config = dict(
    num_attention_heads=8,
    num_key_value_heads=8,
    head_dim=64,
    vocab_size=12094,
    hidden_act='gelu',
    init_std_o=0.00435,
    init_std_up=0.0246,
    learning_rate=0.000404,
    lr_mult_o=0.834,
    lr_mult_up=1.32,
    warmup_steps=312,
    max_seq_len=1024,
    dataset='wikipedia_en',
)
MLP neurons of a small language model. Each row is named by its layer, matrix (up: input weights) and neuron, and shows model dimensions 48-111. Each number is 50 + 12 x the weight over its row's rms, rounded and kept within 0 to 99.
After each neuron's rows, "fires in" lists the words (lower case) most often at its 100 highest values on Wikipedia text that the model never trained on; "fires after" lists the tokens most often just before its 100 highest values on Wikipedia text that the model never trained on.

L6.up560:28 39 45 60 40 44 60 57 41 64 47 70 61 44 54 45 37 54 43 54 59 58 40 46 48 51 41 45 58 30 43 61 53 39 60 61 64 58 43 63 64 29 44 46 47 49 56 43 49 70 60 50 48 52 53 47 50 76 64 66 66 66 59 35
fires in: "6", "5", "j", "000", "4", "john"
fires after: " ", ",", " (", "."

L6.up983:50 60 84 43 69 60 56 56 30 58 49 38 62 56 50 70 33 53 46 52 38 42 57 65 47 44 34 52 26 52 50 54 53 39 68 43 49 37 64 47 45 58 33 50 49 51 32 56 61 52 70 47 43 70 40 61 30 62 82 52 41 40 49 47
fires in: "2023", "2022", "2021", "2020", "2026", "2024"
fires after: "0", "|", " |"

L2.up100:57 42 55 49 43 55 62 48 41 48 25 36 42 56 47 52 51 59 43 58 40 38 44 63 41 62 56 78 64 36 39 63 56 47 51 47 33 44 36 62 39 39 34 70 51 60 66 43 46 56 63 36 34 47 71 31 38 45 36 54 36 59 59 56
fires in: "it", "n", "she", "he"
fires after: ",", ".", "6", " when", " the"

L2.up556:35 35 58 47 47 47 59 28 50 39 48 40 60 64 38 51 52 33 29 39 55 51 51 59 60 48 41 37 50 25 69 59 39 28 47 65 49 58 66 56 33 74 61 59 28 49 50 56 46 70 46 49 41 47 61 44 46 48 59 21 54 48 56 48
fires in: "after", "2020", "2022", "2023", "2021", "2018"
fires after: "2", ".", ".\n\n"

L13.up583:51 53 57 51 43 38 51 59 60 47 57 56 33 48 41 68 33 60 49 39 48 51 53 80 49 57 34 37 55 52 59 77 57 38 49 54 60 64 54 74 66 30 42 67 56 50 46 52 51 32 19 27 30 42 44 48 39 50 38 54 52 59 52 54
fires in: "however", "but", "and", "despite"
fires after: ",", "."

L13.up1000:47 40 50 60 27 39 37 55 71 59 55 69 54 59 55 59 37 58 59 50 41 81 37 71 44 58 52 41 56 67 31 56 45 36 53 88 39 58 53 65 48 50 28 40 42 58 49 57 56 49 25 44 56 31 59 31 41 72 57 22 45 51 48 46
fires in: "he", "they", "it", "she"
fires after: ",", ".", " the"

L6.up922:63 50 28 45 67 67 48 60 21 45 58 40 73 74 60 56 48 38 48 44 50 49 56 64 44 57 58 44 37 52 74 56 53 43 46 60 50 64 56 44 46 67 57 68 41 55 50 36 48 44 46 41 62 38 66 67 45 43 69 51 39 29 61 53
fires in: "as"
fires after: ",", ".", " played", ".\n\n"

L2.up912:48 51 39 45 46 61 45 31 51 49 44 51 47 41 50 44 54 13 46 38 50 50 45 45 64 35 30 57 40 25 51 36 39 35 56 62 60 58 41 44 46 60 56 42 29 27 47 42 44 68 50 48 63 44 37 41 59 44 44 50 54 58 54 56
fires in: "during", "on", "in", "from"
fires after: ".", ".\n\n", "–", "==\n", " ", ","

L2.up821:72 45 41 42 58 36 50 49 44 55 31 43 48 46 36 49 29 29 29 49 39 48 50 55 42 50 39 43 40 60 55 40 53 48 61 29 40 70 56 62 48 60 51 34 49 35 52 39 51 78 42 38 76 62 30 51 47 39 66 55 51 53 41 41
fires in: "but", "however"
fires after: ",", "."

L6.up1166:60 59 39 74 59 27 61 48 31 54 29 44 54 55 47 39 55 37 48 29 43 58 63 51 36 52 61 61 31 54 70 33 54 32 42 35 44 61 70 54 41 75 70 52 47 50 49 23 44 54 27 34 41 67 28 56 57 68 53 39 25 36 69 47
fires in: "born", "preceded", "a"
fires after: " (", ";", " was", " is"

L8.up77:55 48 69 53 51 59 52 45 40 63 29 48 59 42 41 38 42 37 43 50 66 58 54 59 51 23 46 23 49 29 58 57 23 44 45 40 63 64 46 65 26 62 63 50 50 51 50 57 46 40 49 31 43 45 43 55 50 34 38 50 41 52 54 72
fires in: "the", "s", "most", "best", "main", "as"
fires after: " the", " as", " team", " The", "The"

L2.up700:40 45 18 64 56 47 46 48 41 52 62 37 64 46 42 27 35 54 47 58 51 57 22 46 52 49 41 48 62 33 47 40 29 68 33 56 27 73 55 59 43 44 39 57 41 41 53 56 59 60 53 72 67 56 51 43 43 43 65 54 33 33 40 41
fires in: "000", "500"
fires after: ",", "0", "2", "3"

L6.up961:60 55 53 41 51 35 39 55 54 56 39 15 61 44 43 39 44 27 21 54 60 51 41 35 48 51 52 34 53 26 56 71 34 61 36 51 67 61 51 49 61 42 72 43 41 43 46 70 55 45 41 51 46 36 58 62 44 49 67 40 73 66 15 47
fires in: "during", "in", "at", "by", "while", "after"
fires after: ".", ",", " that", ".\n\n", " but"

L13.up973:40 54 48 41 42 50 22 52 51 59 62 52 34 66 54 58 66 52 40 22 40 35 35 47 50 63 59 55 53 41 70 61 39 52 41 32 40 40 52 37 53 56 63 70 64 50 46 31 44 47 31 53 49 49 47 46 45 49 56 53 46 59 67 61
fires in: "in", "from", "kim", "born", "to"
fires after: ".\n\n", ".", "|", ";", " ("

L11.up767:58 21 51 31 55 68 34 68 43 29 40 38 44 34 19 55 58 69 48 62 66 44 57 55 53 55 45 54 67 52 58 40 25 34 48 50 39 52 50 65 36 60 46 44 26 56 44 68 45 51 43 57 50 58 53 38 48 52 58 40 45 40 45 30
fires in: "000", "500", "1500", "100"
fires after: "0", ",", "5", "1", "9"

L2.up489:56 74 59 63 73 67 50 55 41 49 52 51 37 41 54 59 30 57 31 67 31 38 63 55 54 90 66 62 46 28 45 69 48 29 65 63 30 66 69 73 19 32 37 64 46 54 45 49 31 70 61 70 44 58 40 23 50 57 36 56 28 76 68 54
fires in: "also", "now", "still", "1996", "generally", "currently"
fires after: "9", " is", " was", ",", " are", " were"

L8.up1176:51 38 53 26 37 68 53 39 54 53 21 30 61 41 30 41 38 42 45 46 43 54 57 52 61 51 67 69 45 63 34 54 47 44 29 59 40 53 47 58 46 55 39 64 72 45 53 55 53 57 38 34 44 49 51 40 45 29 68 36 34 48 58 58
fires in: "the", "of", "s"
fires after: " as", " was", " of", " one", " became", " is"

L13.up1017:75 34 49 53 36 58 54 57 58 47 53 63 69 60 75 36 53 69 64 66 46 49 50 44 50 46 42 45 35 31 64 60 40 47 50 68 42 41 53 62 46 65 56 39 46 57 30 52 31 52 55 56 54 45 55 32 46 67 38 31 27 62 53 68
fires in: "2021", "2023", "2024", "2022", "2020", "2025"
fires after: "2"

L11.up562:46 50 31 23 57 51 28 39 32 51 36 40 41 57 46 66 43 35 57 56 55 28 92 46 40 48 55 61 27 54 42 70 50 68 43 39 39 92 68 39 71 25 37 75 46 66 40 46 34 73 54 47 44 51 60 22 52 72 54 65 54 51 38 51
fires in: "0"
fires after: " ", "2", "3", "4"

L13.up400:56 42 69 54 51 58 47 62 53 36 35 54 39 61 63 41 41 57 50 44 60 82 35 61 55 63 50 43 59 57 47 55 47 41 54 31 51 40 68 70 47 52 42 81 40 57 38 32 38 42 40 47 65 45 75 32 40 61 51 46 50 42 58 52
fires in: "he", "who", "she", "season"
fires after: ".", ",", "|", " footballer", ".\n\n"